Weights of a small transformer language model.
Size: width 640, 5 heads of 128, MLP 1280 GeGLU, vocabulary 8192, 38M parameters.
Training: a variant of Muon for these matrices, 13648 steps.
MLP neurons of a small language model. Each row is named by its layer, matrix (down: output weights) and neuron, and shows model dimensions 325-420. Each number is 500 + 25 x the weight over its row's rms, rounded and kept within 0 to 999. Numbers have three digits each. A neuron's up and down rows have the sign that makes its largest values positive.
A block is one neuron, or neurons of one layer that tend to fire together. After each block is what it responds to, as a language model described it from the Wikipedia text at the highest values.

L3.down57:513467484499464511479511456483487441483532501461476475510502488540461486476510467487506423548484473489508516493530460483478509477471448513496459501484494494532490539533517495512522472508528523459498489474497500561496521488563536518428491493557544497506483508474485505523525495547503506495
L3.down140:481522537521532521484493532510472550495485481483533490529543522525477497489452531512570475503469483453499544461494512518427477511506536439521494459545493491478492488521479469506529466543490559523472512449502480500470530494551476500527502469520500526465541500524461481518507510495493519489
L3.down423:477540482509527497494475473538551528497532497545500548488489515484493555476517505521475472499552488509499485498512489537455525499514522513514481518476484503509559552507508528463491459490477462485485493532510502515485469517510539463430488473511494537490519487461493486447506461484479479489
L3.down850:481453490500534521523520505513506484427528477491502523519525513468491507486475495498522514536505451485482537455464483492473476504439522507495499535510460503479536528468488500500502461531501485484491497440527497479486515498453495426496511459502470532489488517483460517525501491526495524515
L3.down978:538495497530546471518501454493557511530488535508490488519525512483463510492514499495526544492545466522477489475550494526508464512441521500448471478516508528532506491548475480491534567519493536514489517448506524452517478485505522494487515512510545520493515494472506483502472526472524497497
L3.down1121:484465495497527500456489479485535523534503499466521508523524497427528490537512522537470436516527488525511507475475441497537476483503512526522526532473471504466504582521523488506507521524491521531508506479513517501526492530525449524508508506530498529526500482543486511509480517515505466508
L3.down1129:497530490528502488526509488460460508523427482505522478523522487496451485485540484467492510527535534512453487456449480538511518494479528450495423509505514517570524511494505524481511490501499521490465500507530448485495519461572506525520502488525492493475501468512519510493499510527485526483
L3.down1134:486441516492494493510553489497549507530534540515542484481512475534546480517512483523499511492455464447488498481517480473528487473484481500486558483518469510545482499475495490511512506488479528463480532466519489511537527556537494457490463471508509483517492518494520519516496488553491495521
Word-completing final fragments. Final word-piece that completes a word split into several tokens, in any prose or tables, such as floodpl-ain, despa-ir, Prejudi-ce.

L4.down650:476504471494521476488499512452548501404520498517510541539539521494521516479533519496513490504509439527483474505553472483476527495484515497506487457483453496535513506536503541472518502520418468525534543499506490487501486499449498537525528503525515491459541519527492478539482486506506506480
L4.down1166:504482484523514533495520481523480509474507509482500480548469544491517528458473470479510507504513482467531523517563484483494522520515472470515516507503513509502488536477516526530494512485543473537526479522526502477509445468490486471506452496498520480536509539552548463488508492486457479479
Noun-completing final pieces. Final word pieces that complete a multi-token noun, often for events like uprisings or disasters, e.g. upris-ing, Treat-y, earthqu-ake, harass-ment.

L4.down2:462526497485519543500511473460483485544525485526498492503475482475489441504478509510467489496472530504484531508526512475489491513511497453474493490553512506502499485492492510508497526517533510485503542466465501530523494492460478500479497514514492533493510533491521487479504483494498504440
L4.down559:501502486474558427507525500493480475487490509485490501488482497488448496491482526488499518484493533479494537507505506510500508499509508499512504530518508467526520481523478471488490499524492502508490509491522510497519520475495498497499555527465435537524480467512478521505526495490493486495
Plural noun endings. Plural suffix tokens (s, es, ies, ers) or whole plural nouns closing a category noun phrase, e.g. antagonists, trucks, insurance companies, villages.

L3.down133:528482550507492513529572489478488547529518500543526545490522493523474513493511515451471467507564516516490507520484479516456503490460550443541482482523535520511453540550498537454461530498503510533483492500524488517500509501498529531498476507535481489485516488477459514479435521513543493492
L3.down366:501512522521494527545515500522507491447512492463502470476484471529505471480524477528521543548464438436502493542503541483488545535497476507502491493476529493532458482475540533462465545464473498486469495557497549503502492476504480500490539514524459453481505475468480497474478473495453472467
L3.down881:479500511508507486492520459481507506495525516450467474518475473469523464516494560505486470507543479466505444522541504560498475455479515399525402497489508513523499489519499563545580482499499485506424503491497519513433477490483502502509492441482504455436475531495488538490496488510465489450
L3.down896:507516502483494483500508518503465481496535495523497491505495512477496499556539516515507538535507541471468460484491480534486484530496511516548504474508478449485483509486511503468456516475498525534468504468521480502449473487562527505524514502457510499537458504484495503562502490486460521529
L3.down976:494531472504481467464508486494490493511480491502510488492483553493499476500530524441478535463502506532487526499486485578500502470498502493509482509536493508500492477535529515465475493522452516486480477496523490530511484504467497503498475517514445517513475515471478495485458485496472495505
L3.down1104:459483494508494488498539524508511527487518514496481472511472510501525493459498490513493460493505480508511530483505522525533549522519473496520497477524461517511468498497457517444531515478481486542497505480475491517465529469476513512499558508476499506479532497526493508514435530478538556484
L3.down1162:508494542522484493464565504462477504556505500516533519486463475462515518475512521502484483545479521513462524534511480545481471479506511467487508446496475498477468466478491483504451476523481546501531491504453449532527563485461483506474484450489509494454509486497540519527477486498501499483
L3.down1269:505489439528493515538481504483535471484533462506510479580484486504491482519527544532497486536438524513456478484482493506461464477502477512491491518482514505500473488524517526454519477488466507503485517504478548492488550492499514543520522511514474484432511464526474521464508491514559540489
Plural noun endings. Plural suffixes such as -s, -es and -ions ending a counted or listed noun, strongest on sculptures (two variants, seven Jews, two platforms).

L5.down275:486513538476491502452503464502506470547526498477471485484515497507505492519506498480489486509491528476516496471552478523477501514500568512486471456487476520507495462479469515501521502508478520487512501483518489517494487538530550481487542526519466495504557487512499473477479503488481508525
L5.down504:480525527488481521475453512500476512533530473520486465504504482530518464519510531472497497432531471495518512464513512470520499530509469553500506542515492436480505481481520512550516466477531487495499524470475519473480446516537514476471533460492521498481485503533531524486482534465522518517
L5.down519:504510529516477494496486484497538492482477509531503453493507471478557493520486496562498492524478492489499496473524526461519521491522427541534514497489542487506492520509525505487504508537526517512496514497460491461518519461490474474494531524494483497480532470457515517482502541496501493523
L5.down807:523477517503487517439476539529486502507493492472504469511501514506483534499517511503554499507518507519476496451475536498535450502485497532526492508516490539484495506503482486499499469482500509503433492511523455530491448466486528515487508531490543508463469505473493465481485513521499485446
Plural noun endings. Plural noun suffixes or whole plural nouns ending a noun phrase, such as insects, cells, devices, officers; occasionally "They" or year digits.